config.toml
n_layer = 13
d_model = 384
n_head = 4
n_kv_head = 4
head_dim = 64
d_mlp = 1024
vocab_size = 32000
activation = "swiglu"
norm = "rmsnorm"
norm_place = "out"
norm_eps = 1e-05
positions = "rope"
rope_base = 11400.0
rope_fraction = 1.0
qk_norm = true
attn_scale = 0.125
bias = "none"
tie_embeddings = false
parallel_block = false
init = "uniform"
init_std_qkv = 0.0273
init_std_o = 0.00656
init_std_up = 0.0273
init_std_down = 0.00328
optimizer = "muon_variant"
lr = 0.0179
beta1 = 0.95
weight_decay = 0.014
lr_head = 0.00636
grad_clip = 2.0
warmup_steps = 0
schedule = "wsd"
decay_fraction = 1.0
decay_shape = "pow"
final_lr_fraction = 0.05
batch_tokens = 131072
seq_len = 1024
doc_mask = true
z_loss = 1e-05
train_tokens = 515300000
steps = 3932
dataset = "wikipedia_en"
MLP neurons of a small language model. Each row is named by its layer, matrix (gate and up: input weights) and neuron, and shows model dimensions 256-383. Each number is 128 + 32 x the weight over its row's rms, rounded and kept within 0 to 255. Numbers have three digits each. A neuron's up and down rows have the sign that makes its largest values positive.
A block is one neuron, or neurons of one layer that tend to fire together. After each block is what it responds to, as a language model described it from the Wikipedia text at the highest values.

L5.gate327:176166114020175147121122098120095159191183133114078107160124110135163106115087117143239119158114154153095126142174121129090091110137166126108150130118121145139101101082131118136125091127145128111166110063166075144139174133172119091137082084128115124120136128138150108092135064130118134186173177110187079092121155143181061177089200132122072143101163167144173104120109120111155146136135
L5.up327:198227129057167156152121131097137119155141128101076127134120148111177140161084165126120187158136077180137125108109119207106114185146135161087108164128139121142134102093128115095146139148131123082145173067142075137121131146144140080162111114124062147145137091104137142124138122085177184137101174078212064068096138111156109160111169103097129123136125154095170134101095124123161120122111
L5.gate337:121166141122153129162159145113162155168160119138147131170163102122088133147142062127045176134185047091052125153126129165167157126209119085095135121126126074134121195090116118122077153182184126100165130155081110172111171098077139126142174106135165082076159082046116118118113103151120112137087112090080127125110189106176158147130110130121134130130140045109111096128111163095130102153102
L5.up337:135165163167167115186125135141169117153187120115133112167188135150135115128129141165126121078156124148133116174095166125104186142134128123207092076071122076118159117054101109193098197104166158116153155178126086190078090097175132139102142104152078141129150049133150065103119138088152133122148106111161079151127142075203162115150103075104158095128093085109086091134137104136169078091121
L5.gate593:127125143114140120135143124140143096191128145174116123075115130065147118129121139113113172088147048104072098109167167169164128193161067107115127092113105092136131089102085109129069122187113137092124165148109121102119127102092143142119116187155153110120117182183081146152178155142140126154147111151141109097174171178120094196165087098097146134122095137152163102075078088136121159141118
L5.up593:184138111033170122092138128085093113193119146136124128101126124135088119152115118156142143096140148121089153159146152149095221092123154160141144100096115110212081120152116142085142133108073141049154106121109149090140149094097061141131111163117180129098090108129152175167109147131186095158193178159154122114175147109119111166104121183078095100102078110171180106103079107140207089080130
L5.gate931:174158081114146135158123131103149141157088157100137125164098108177101164113131182133193142124107145132137152100141101217125107127103122136118108172080140125114103114164201171160108154105111153053183126101155110115116181105145120115157152103149106160076128090225138090119126083140144103152141130089166133103170189145115104132117112096118076138100143132113103090114112095177184146150124
L5.up931:144122116062175108155105166169147069131083143089141117121055078201161142104130143113111183170141162108105102113144114181110103120080092159119113139142105165155132142109174137181117132133063156079165108121149096106176137106133134099159156111114025113124127118132125086110133133127132142154214135096142115123162185196042085099124111099154105146145171084149066126092163099115131161131109
Description: Action verb stems and gerunds. Verb tokens for actions or processes, mostly -ing gerunds/participles or bare stems before an -s/-ed suffix, e.g. getting, walking, climb(s).

L6.gate85:193151130174125139116117179089103149161178129125159128119127165156154143134105210097174117147098142108131141089160143163160140121119132129106082110085088131216082135150136142138092125177138113140109093104123128143125071147193160115130104117134133121109143179126168094119166153102161099180188085148099189104144160141168147163143109066174146106122174118128049103137155159188138148101116
L6.up85:154133116089153159179105200088139150154085085085185092171128145134142086143067159132125161130161190081132148173141121151155189139089131086114157130149098109192107117108088127074178121100081109122082129103130081108154104075152118128127105134106189103121150140120135158081070121076117128115163171107107124102142144076163141099195122114147096195127090150124114157132072153141107193165128
L6.gate189:136133162114144195159123114146178140131139133124147081119146109153091118129128144070156110098118148204137147106125113159109165120183152166141138117109129134089147117142054119099150118142133162126167112131087184144129150107099069097120120131091155122136121124160118114103130152145167155136196100086133071085104147181096113165092081108053087113037113133128061125089101126143087174122099
L6.up189:108108105158121065147121053110170156060100127080092180181152166037148144181096152138145076188102151149127102112154137194093160133096148114193155128098150124124134100132134091142110147148132093083111103112112153118090106158153142181087116117118112094178147098127084090059166117114132122126098181154073179165122121222110126135156090151102120102134170072143068112143082054105090095119106
L6.gate198:183143171191118147137091186047122093161108096107135130147120121138124153101134139080130034106106136140125072139152103177140122119118159138111152130098150104125093083115143114119128149119139123062114077137118185086128091069147156165141139125126118126187133179134123144135190096137159137089125175172106111092148124093165122122127162102123130041162130159142135151143107218136153183114107
L6.up198:120157196217161153071159146120185134148118126124145126143147187191163136161125076106107120106108138078161144164137145157112099107063097093181155161116134096070135085089124090132109160161120127105122060107099071118184078145124125078107084135073080141168119179147067175124122111098124116121130102152121128116078106101194136069207155096075116076120163067159155053159162165127128099118155
L6.gate439:163101167107132138133114085192147180115116143136119142112077171096150136134130146090106102141112145063104166166141116126125116135144170159088125120102077121117103118077152097162070068098153181128147098107164129120144130128065138069122098123092113169124159124098099147144098065156150134201139110158097147098066062123139137152174166068088140112137162140112114231087134110181109114124108
L6.up439:089097105058116152091142149110146129130102109105168117119155180111155181097136089165135130128100164052132177140111096173146114077131157095131186138125155135065137127135150141112059206081164171136170121118167124114138127151079137123174134144071186140141092227133132105195116132126152137090120098135119155081115079134144145081203089118155113166057112107052119132082087114115133160173143
L6.gate495:131102107178183096192120138145138155136101122184130137186177150118058103124145116113107148110089090175109139081134086149110165111068155153140053100113155139144161158121206128153149137085152152119194132196168064106082181122131125121158148180114162079133135188122175146156133153130091132127153131152105101103151126121147142137068137078115156153155131129183185148149126148121129172130172
L6.up495:143092116149175091206057113137109180110111100185106187176134147117073075118156160151116107079086130140099148037139085181090144149123171105133105097106133126160130161095184135158126167095159146144142148170136061153049203140154159098162171140108125145171137149204141173176153153164099128170119114141050127082149119125144153151098124080130196136122139113152190140141106154044112150120139
L6.gate557:084088166173107141175076107111157165076082099140083131083130110150169134121174107111163113185131143091143178141158112106148061103065104127137128186143177112188137165173063146089125126153150144178085142125164197117122086149098148116143121152041152160112128151131138162101169144155133100090143140109074156132117108105148197147154118120156151146036121135148169129082144092178109117151136
L6.up557:114118141097122100175115137097135121153098133118112099067082155108098149155138120127190134178157096132118141181135210142095168089175132146160131106166084111107136198106145134132146180124178120146124084085087228135145124080051115085110145173100129115130132150098107113119167131124136102041128151155069158101075129115154147169134145097123100107123072155145112112126125085153106136090146
L6.gate793:065161097102158162095090075116143135112149134130197155112128122069172114144162146060193174122147143084130132132062122179118133168193120156123172137130119123139190111114139096086123105125143128132150173123157165113129153122122109160118087130122086095169195109179147182193097120169085144114123137177110182109137178091124158139105164153110096140153115217184114189152069202145166073111163
L6.up793:085155098101100179099117088133112099116109116169150089082107142125140175109152165074141159088185174082075141109111118149069161118170124094108142139174146093141116097146145067116122115097163201190123222121162150098126160120102166140113118100112080150145183126155124151130079172140117118121095077149084131117114181112136200157116121158106132159139131197154115111083097163129163070147095
L6.gate856:116140145148097119137104089077185149100113154142109104095081089158160127133178134057084129119095076057124152166132070077114076145136088084099159130113138176105155193196150113148081117181129129079123181099108083098120100149077114072110122125112055129124164115139088142147093107180146064168069112059109167095104118120126137141151136091124187130107125197142134085092159124140108146152097
L6.up856:086128112155127153208141150129184138100115141126098119125116140171146115134152062097076171089071188165169072123223153144123183158136075156130098166107165166169086154132201109094135137141126138146127123139139125205124142131143169104152133170093146104162111131137100093175129140195152164183163147107046116118096081095116166124108118114130177144122120156167145119150128174143117123108083
Description: Phrase-initial words after comma. First word of a new phrase or clause after a comma, list or subject: adjectives like high/low ("high yield"), clause-joining "and", critic verbs ("described", "regarded").

L7.gate335:101178162123148136036116094180153119185078154138163172134169204193151123092090168114115138144119145186090149131154060156099097154107127167111100128122132102101168173096106114133123134145108146124124174128090130196158119102130071180132179111120115073085122142105073166175147162127078143118118114165156157143162095146083123138118139130128146126091124157157184173113119118165161139089109
L7.up335:124107165158148110082088159144166140135172136140119099102110180115086066148130137095169093093117122125154110136153075100128108166113095140153155117105159108080136145143112081162110149130115098188157158139133120133180136092148115136115143135152108123082155123136117089122117097098107162130133147148145116150132122166061175129115118195122187120156127145125166118096131187068129152084166
L7.gate846:158046156155067171159141117114110146124155124132132210082171130171131154113138175092202115107091155077132118111152150140158126121075065202100094185141171154125121140143127151106157132108132131149166142170178090153132155080096153096088149097096162104080114090091178161105155117194081091087083076120114120139084112115140171070105119093158112122097144163165145113115081197160132164113111
L7.up846:125160155096150149138128072131140107145137147114147095097113116119094097116134168090074113076151126133188039153160094144111195082142151152166087176046111132102116128108139120121095096091097122135167155193068165130200103102117096076103149129128122130087108126123102129120109173146131125113147126152083155158158101120125082116152101130130159131130085176156142173134175146177120161097163
Description: Quantity words before plural nouns. Numbers and quantifiers that open a counted noun phrase, such as 169 transmitters, 2,000 refugees, many formats, other, any, several.

L5.gate71:071136119108134161107078152094105127100166130118118168154184130145063118121198141064114116167148094154133094123168144137139124165122079137138109122125065140086126157119121122120141103037136149144124135132122117096107061141127077169145110129086152115110164117178181100115095161090172158128050103141084107133143125095160108119160148153169130095119136103098034160092091143078126091119202
L5.up71:078104166087057144126160154154075141152106127078129124086144132096141099130174144094113084162136181174162126175148141133125136103173081157107099102177121167134146151150133113116090139169095108118092132074131099150101140115160070151138113124118158126211150107153144094109114167151101113137120126119148076151125107195087181162101150072153144106059146159135111067054114135126143135092160
L5.gate577:136127123140178112092104109140149086143141136160061108112114159133126115161144150069099103106167137179149141135146121158101147152116104125133091147191185085091130146139170171138164083157142179133122133138146113096181165138151116137110118116099139045147166114164126137136125140099115066113091093112163127139150140186111092140097152171121161154116127103104144111122144182125158064162129
L5.up577:079153084156138186142080100126089208136116125118136134173140132131069141117126138134164084161060186193131159111098111101102115130086114110135141146119060103157161117135156106099119119118092142107122121075151142103169076128127154159128161138163168141150142171121083151158143099151095211154134183108120112062060115168103141100132121113075116114134137128132125171092097126130123189172174
L5.gate959:114100183168111135078098141101165120159082195128152165158120129093076172114152173141119090097147149166088114121112131163130086155105137154083096053119107106122108136069120105149078095109070149128094168144113137083102138146081080013123196113097138103128134099163150089150156143135255107121084111150105063133148095167064129112090117115181150117158126093102169140066154138180118165122158
L5.up959:118101113154135202083153125082145131191116163156158117102136122114155148151158117119111154130149171162150131159129137093131180102127150070089151179103165113160121120075105101119099118146168089136119144094122145199145124157110120120114096124063077059042127114141118093129132150120098163119095192095121101087151113199061118135093177102113176110110090122151146112155107136121049122110155
L5.gate975:154123118092205155109126115118094167143112057113084138128135102121140088122132117099081124153088083108101169171132134194107120086152208132138100102102161156140144142143126066191113108151078078164178134128085094181116089095093094135107053100178138148098130063133150122077169181096120067120148099154079148122160091206118134151123119146103139058161157102130115131105129091114159124169141
L5.up975:096108076146121131160121147092134136164162131086139146133147134123099144109148110093159159114179220165145161191175076144116080162146114121098108092148125100114188150138108132092125176123126120111130147133113141131085149102126125112111148096157145101124129161145179132109157102164118160161114078120201162102113153180169089171179096119117133197167137138151145146104106073081057120085157
Description: Coordinating conjunctions after long clauses. Coordinating conjunctions such as and, but, or, nor, linking a second verb phrase, clause or list item after a long first part, e.g. "betrayed Eś and went", "unexpected lead, but".

L5.gate245:126126102057129148131168090157120167102140119104140146088123149125099079113144071098094096173143093135085097165204098121151095127118144075132175101160142140176141097100112172131048087120102136115126110120087062098094117127103100101163159175130138157166151142108044119093073099140112100151140139112092161117171155188082140115121157093156117136153144093115135113120156132178100088096139
L5.up245:167154139158072141078132131147085175111113212190045099185127112158140126179121127173116159140122166096142115128174153146165104175148077113146127093099148118138105142100127116125173195101121121178212143111088125115141134128153126156110144153174155126090126122123134122117151147137137111155135140120131120081117078141139195110150100155185169108073154135114094136070146166119097095114146
L5.gate404:126114123175117188163140138148111087140125117116142151119121129175109152118175115086194130133089123061157111142079103138130135121125128156115121161138119076163228127130152111116163149017140097118156095177125131093166194140102169143086192115087150160138103146135094131117139123144080152112127172147151113145111091176136074105127127105118155145091158060104080092088133152119128126097131
L5.up404:207113127105130147148193093141080093160150146110204124107106136101099199129125131088147188141103110104104149103100119090102099131078139195148194119090134058157162110076149112094119159098103090147148164124178076108119157104117096155137148119087156140138136127122150146182156083105120180123139167144078146126139060087139092084125109141120123170125159085109102123096166169156126124108150
L5.gate522:187165142149117072141127167079081178186124105176150102117163146153101159161139173130124171062098129085108112077126159121117150153132107094147143162147153144211160134155138111156173139173128081123102125156102120135109155156095148130081145149087129110088120077069099165151162125161111149141147202113153130117176084095122088116134132149139134218092159136115140124122139115148117119100117
L5.up522:094170164147125102054110105111117048164150163140173134076158103164082135148134124120098166112111078083210087124164117121122159093112141098155139213162123109158109156097117108125122118159151149122132154167095075096173112147141114191110171136127113123169135189098071121130159122109080151139182142076153129174103100153118107091172144107139113146089139133165085094101121121145177129101090
L5.gate705:154108095094162156073094156135102116174159141110072100123204085138134123140127101103145137175199112114150106114124115063123108032138172154122158115143173121133144167126073081142174074177124124110100124062136142083139147213100141121177121122088094103140158167120152132112130124136141136169079118125147125113082172152101112181155112130116166139135136161177144114106168082104109142102145
L5.up705:060131119120108099099147126096098111134074110153103113145132095156125139155156156151135091160155136085125113099157111166192156127160118166137160145135117158186183152168140120124129126191099161113191128116136120109174123186136182087162172150074051126134090128159069145164151151124138120194148049129151112103103174106151147146131100149133116126089149108119070116069143102125150119140100
Description: Process and activity nouns. Abstract nouns for processes or activities, such as production, development, creation, construction, and training, often opening a sentence or section heading.

L6.gate68:214101124162142130162118175126082127137116119128146108100156134147151144099150081190094179170090133130111097143071124093074159069128139110135099167119119073118180112085117129152095105112061172152089163142162139083138136114100117107144088138112139099146109129147116058113124188099184095095141174094104084156171084188127189167106078141073139141118183079119218098137186164137109153155117
L6.up68:139155107128106097083109188159116143088150135183155094180125121148100150147169148130130096107131090100115095153062184106103124175174120131147130120152151123093122119167103146191115137068127153086116120154123102107162139175160111158188139119093099149164190111098154140119124116111127146100175104157122096108120160126099122153110131122151132152098116104104145131185131122174114083110136
L6.gate228:119101153163126160115187132052141133214214157132120145103166124146166158168151188118156155148090109094134137126099142102167143147125111166135135076154116146149156137165132125136121053198132122089128139173072115136109083157114138160068122153120199129121090043164054194137104143135130127102096155126108079174115101143150168102152145070085159092136132152116124101158086045151127090124132
L6.up228:130123145115099169108135069129169111132181161122098118125158109135104147157083169118127162085068110112140081144100181180132165086097150134203169108178125147162154107119080116182128078109089162101138150137112085127163080131190152139116085149168111131140091105171085124069197104120112116116101121139076112125198094111119127075153153113157126126145054100070114085044085112192113060175152
L6.gate270:134171125177119150120187105080173119122138172112147158088151158133179143153118146153111171103151080148097100088102080170161104110127140096106166174189129118091135159160151124106164112113120144127088068164150058122093155181113146144198158128143109168100103130081093190062131139185097158112150100116115094144102103090190123118080148139139152131079077146100128109083129174094106082168127
L6.up270:104140103148090112136158151140152165130182119093108185114169144144123138134106135124125142141134070146178070071101169163149090125110145148124143136164094154123124189118110082118132140134131174085172135165149101086112108121162110157183182082085172182073088186116178182095048142157123134111132167149099089119104042130155152123080136148127168131112079089095115156175133169181105120125168
L6.gate474:116127138123097130142166131133080158132195138163124116095117159087149042135122122090062177076170115142174108151117103092160089170124087168173123112103141125127138116113144143140104196122163114082173088126122076131124121076118121108100137109165102126094144135113138138163122125155041121097214140134118103094115121087101148146116149176087149137152111146111162123133177149133109109078115
L6.up474:134139138086019175134114194125152111145137104152160110101183146093138109126087100157096146091157103097147122101127172140186173104101120151152102142156116145099157156109118123128077120078132138114138060197090114150158106155084108075149163110150085139149093122104114223181104110169107116098133130109091106144120137103070223142178152129131130162110095169120129122137131120129096122127116
L6.gate515:165107171115125178106090133138161061107160114089170146104103085198124102106098109112064192126108146160064148124168188130076121102091103193079085147123077169093175146121188163120128141113140165118138141176176106103129196197157167119149053090079094123075102169128096136121146141123110135143139131127152179078160112134139133138131170091128112142136173142139140103132149181146106157148126
L6.up515:146161138115129100158113088092108076127176117136059142183103110150102100134138146122131110181134152127150101148186143127128158131125093156142185169128087136081125091152077128191136155120139152141143131106174109108081118158135173134094107125158055179070121097086158131137167109101176134144136114128143101092101141153129109105098126142124173146146161133074182151114169070123145070079176
L6.gate586:081093166128154140146145157167120150076129144139139142081154069177153063132016114171146121113129125123127081091113116133088079098081102119092112166226151139120172185116107106101068130100178039129069099138140122077232145100062088113117160107118049172100114166117124127073133126122142121104082146121111115138141033167107162154204117122069108109126098137101106131081123155157155156043124
L6.up586:144141123100089167119127123182119042157079137074140118111186111175210133182119132112112147151157154182165109126150133132098112125121117137112178142199138106133135166102095113098118085085134125147137113120151044121147158137160151094105178156164112147158100113132118102102166155132161106115080125154153123158141118110115144124133078109095151130104127082143170060063127061143104195108200
L6.gate727:131100118190132114109129070135089109148098154075118141146072183160154120169190144156108079089112088129113138118150158140175152101138080130088094100134129134153123137133138181134083165152110106134110138138138099121156134151141132145089105132145110128075165134143100147075173142172108057131168115162121158089108123166205070119121068122151133195076111145161140135105123158191115119104163
L6.up727:130119108153120129110096187131096054127113135134138128102129146070117173144156134073098114072092092118094151142160134158138137094180100136143108127144113096165148101138068127119147100154068098162137079207114100139144133151158069137093168153179158118091129170073164122093137106162134081139175136124148148179121114180135129142103069107116145166068095139109106128155155152093093124108161
L6.gate992:125135121094072157089100156186104081093086105097153161072095153195092075100111134139093154180048073177125089131129145158142113120166113115111153135137158135123132059189086141163155074110156170106102165096145152106204109147122111146208110064104163157111124158117129170113133135126138143103143117089132149097121143140110131073168177140132165178096122151144141151167123184083140127077141
L6.up992:108168124129128125189150080134112153159109117115134125041163143127020076154128119122109172089133125140141161145129136184157138139117084188102139162117093170102154048081114090116187142077130089114093183137133159141128078168166123184151123125087184202107057140144129158161121142155145201126087121138140134093105074131090169141137128105156130132118158116113083082157137170112139158140135
Description: Abstract mass nouns. Abstract or mass nouns, often nominalizations, opening a noun phrase that continues with of or a modifier, such as production costs, approval, concentration of, treatment.

L7.gate876:140102108095085154166102115156157126056119118162114121141159131167099144085183096082103093134149130147115141194130167077111126138180108130136102115123105157148182125085088162156137097159124147099148108080122112145114162114120080149124139215154093068132184098142148199159149121129153093144122180114183116117156118124130182143187164117165107111127155101173118184124119151110093187130146
L7.up876:171097182100113118133088185203132199101090130127102139070181124140164171152110133064107113124151124118091139122128129121103106152173185115197106087137094215112154116108092104181128101179103115093158147156165093166058108139103109128093111140072109124174137056120157174143124137147127141124106154151170143137134177115114138171188169125159113112201148046114130125092069149121106191178175
L7.gate889:149098104063133156095102102148145161116129094151086079152096144109128129111175174118160086089093131119154126153123108080148095103176125090116126116152100151082135118117147121129139084113108145114129231140130142118106135116135110127150120118109116135144086202147115091131128125206136137168115162120102099150143143183108102119117136079169042161065113119147125111066131138089127118148145
L7.up889:090065114125071157098058103107162135130088031183114108172149159093097173114218130062111057108107140180169161146149098100111055099133102123111123107161167132139081115152188143113107111107134153107138097109148121083108128144123068162152140123108155152149124135152174081124168132177118105100139106120078126119181138107170111148116141087106129116088120081129153119108107164110139139148157
Description: Clause-linking conjunctions. Conjunctions like and, but, then that start a new clause sharing the earlier subject, usually after a comma in narrative or biography, plus sentence-opening He/she.

L7.gate87:155148133106179084140117148088101144160176135142127136141163094124162111167136167135111104110135132121123107130147090120153107138132144095146095144093086187092163122125077158084074126110062096059080138081103138153157145125064125067168148121142149144154044106136132068121085145045089156125119164143115093088093137126072082105115106123130171175101146129149119210153135123132117115080096
L7.up87:200133166144096124097131162124107148126123156152146132123128130219110083187109148156081182104151141184150116148146181103121111165098128133168144114129148154124114144180083094111107093148094149118133163144106091097100048131159045203123158113086106085089068147136118134097095115101119155100133117158164157132153193151109110129146124106130192109153117132138136152094125116180120169167093
L7.gate629:098091175103123096081132149162164176122135108180082062124130147104102162097152168130130133146141141164151086094128139137135113101130149140159087099163076151154153147136060129158153145105153119121122098085076176176154135099102157155126081111110134166096142132182123136110129169108148098120137108150128081117177158114107135123088156146103168074160095138066118169114100155147125094143147
L7.up629:163105204148137103165086098119143134116181090151165099059114102127170107168149147109113193154175153118112151149177149187096084158074145203139146092115120155105082119023109147089086114135163202158078155129149085131156104122082076113096169144157127094071176101115071141103160131134171149130092180143155107092109140098113115126111109122110183098076123134118136105160113082173123040179130
Description: Event/process nouns. Nouns naming an action, process or event, often -ation/-ion words after "the", such as assassination, restoration, construction, landing, excavation.

L6.gate3:180116139096128135197138176097165144125100157092137177124201121167097137152138105158196149145086168124102150074164102164169126156128126144106180181169113116073119143104090203136139145154099160128115123099114134161114167122158088097140135164152133192057124105173133147131091107152051097122083173142151172098111140138120144116123129073090092134101109207140185137100117155134160123142101
L6.up3:151129120121155101146150115155100154130113125073148088101092131190139140108109203159088144141148074111143157063150218204095120160119077170092143168131143169130164149064048170038123083149132152150116100102168116155150103102095174095143110067089132165158094154115098109129137117086112140104107132148183111046100121139079116134117075034079131134120117138100113145175129110117152146122172
L6.gate25:137107174105099101124109135186135079107109108202102064080165178138130162119144116115164149075122172093130133107084139082187089135126155096094130129150111159110132132156138118087138150123098098207214129100152140091118087109141120142154141061109129107151133134110153103148131141105177119178102132143157128115174129089129184189163139136098149105142146143040119159107073103139157125081122
L6.up25:166132188156176138143151096130130135158154139158137097158157128151152205146050110123147098114122139148168108145076126086096148157178173163145212113156191141111074107123160094115125125105112118116161111097118098043114091132179129148124107087102108160128194113158137102144140175097121118142087082110121093135109105081141153141146081149129158130147173149111100200111122160148098129142063
L6.gate104:161158076115163147131200124086107094114118163099128142074134109171123200106104166163164157122054118135128124143166122135109173137179157170115150062104112125116134108109094118165166108155099078077134133109137162108177109131127141104131150122089118133123152150103112123130102181151180111068123078179103132101061166086130144169124099137129120126143166149154168076163043101129168142086051
L6.up104:144160079132118159124138151082133077077121135147132135120116130105191139090058188143136145095108108126103180185108139113131181107148115124127139136156097143120110148117114133101106136146159143116152150113185133094122167129120182136126116100144118099155137116116134159055084129115169132077137112114119104122123157123106090102166140159154143077195117146109085127116139164114124210150120
L6.gate471:147087141126158073108123127169126121121158134148111099165183154146123112092089122052157164169159127165161180087103088197138143112155173106123127133123163143163089136117113125150118146148116061175114114100118168122124159107129195089147127141082161138080138113061159109144169163064154069093161110145205134156136097115121152159124129063104121101163149167123145146088133108117155191083112
L6.up471:133095153111153062147131135113109136105108180151092142177128073128164147104120127063104157119144077124161152134123081161101166096139164129113170120104083160145078179126148067138134133133157156166140162098154117122152150121135084142167086126119185049073121122126165071134105142102091107114181131162111121097115067190122078174085087146156141160180124115123185121080086154166108141073124
L6.gate489:094128128179197098189109090111114122122094158130125148169136102144126073131104154097114151093115067115139095066142173146156163133091149130144146094128063118109156105134099099127167149144157080121177134112083093087136145108130117186095127148132094124116148075137128135125105155079145118086107159134134085121148145159104085123186106146134059125167175114141114127157106125114096112097123
L6.up489:078143126161104161099163144099110145073149095163107092135123188138114071148078143148139122134133122176113127127133138131093141105119154190144132124071131118158092163094107049159163130073081128116116164161135163189121161118094095156076137103125093154124093116101104115157185146159082175143161100100088156119096049159119116131155141087063200184084124118093109101144150202139160096121115
L6.gate569:144092230090110101138088131094115125112101155083110101161132149203126085091128178133191042183103108143153149146107107094105102110127147110174145103125118128200149089090079155117144131160175180116092077163092104099142132177125161127173145134142133087149222146155082139237170091116126102091175180113113123158119133189088119113186143123117243148114146147141128174122140172193066117162122
L6.up569:159112110064131067134133117082135123128181055108118138193089144193180113132128144092115179180157084114126172130124133165105137117105129101177159103126106148072100097031102108138144136164113159130127135137160091108122136111182178147075141128093074179083153167169152163170156144188070102193104174204120116148127103124115101096182108164093113150130132109170126140164100121159078120168158
L6.gate714:156119096130113077086125090160139100097163147098159161123166110119127118092035104095153142144064191085108122156138138100120141135107130146108076110138132121142084125123070112124141166197132133086143109132188138138106059114143081093144083109115137159179152136087157153058164171142158096140144128183129164114109123118106165158142130100150161173078049100108105162104124113079151183150094
L6.up714:088156140121124102150062167077171156101111149109105151100081051166130083155113163189127094126055157168135162140140090119123131158097075150102138150130085162128080123111101099099091092146137149110138116150136156141197062185130114137125090125154209123123100133136168113099120201149160150114130092141166180119135141111143123159057170200136165162145126139129104103127125086132142104150130
L6.gate1018:171180131117148134124099116152209141142193168173143095162139192127140129098132106138107163072209101173110063110147100129119125111154129155182093141147112115120109065149117070102110144087124171093152136117129101119095192112124112125078148172167134157057170065158135156139118138134124134068128138114076128114105136135098108126131138147175136112129136095173175122160104153169109138123160
L6.up1018:156069152113148173146136154137126128102119142151134103175144099120174133115090130125172122051175122179183121103115084152154181100129156165144096084106132118084151119133098091153105117078094150048115176120035171134102117132120076136120134117171150135057110123127172146048086145135173175059120076116132108184117109133116094145173139141145112103153142141138164141066096166127144074089132
Description: Quantity words before "than". Quantity words opening a comparison, as in more than, less than, nothing less than; also verbs after "to" (listen, complain) and dashes in stat tables.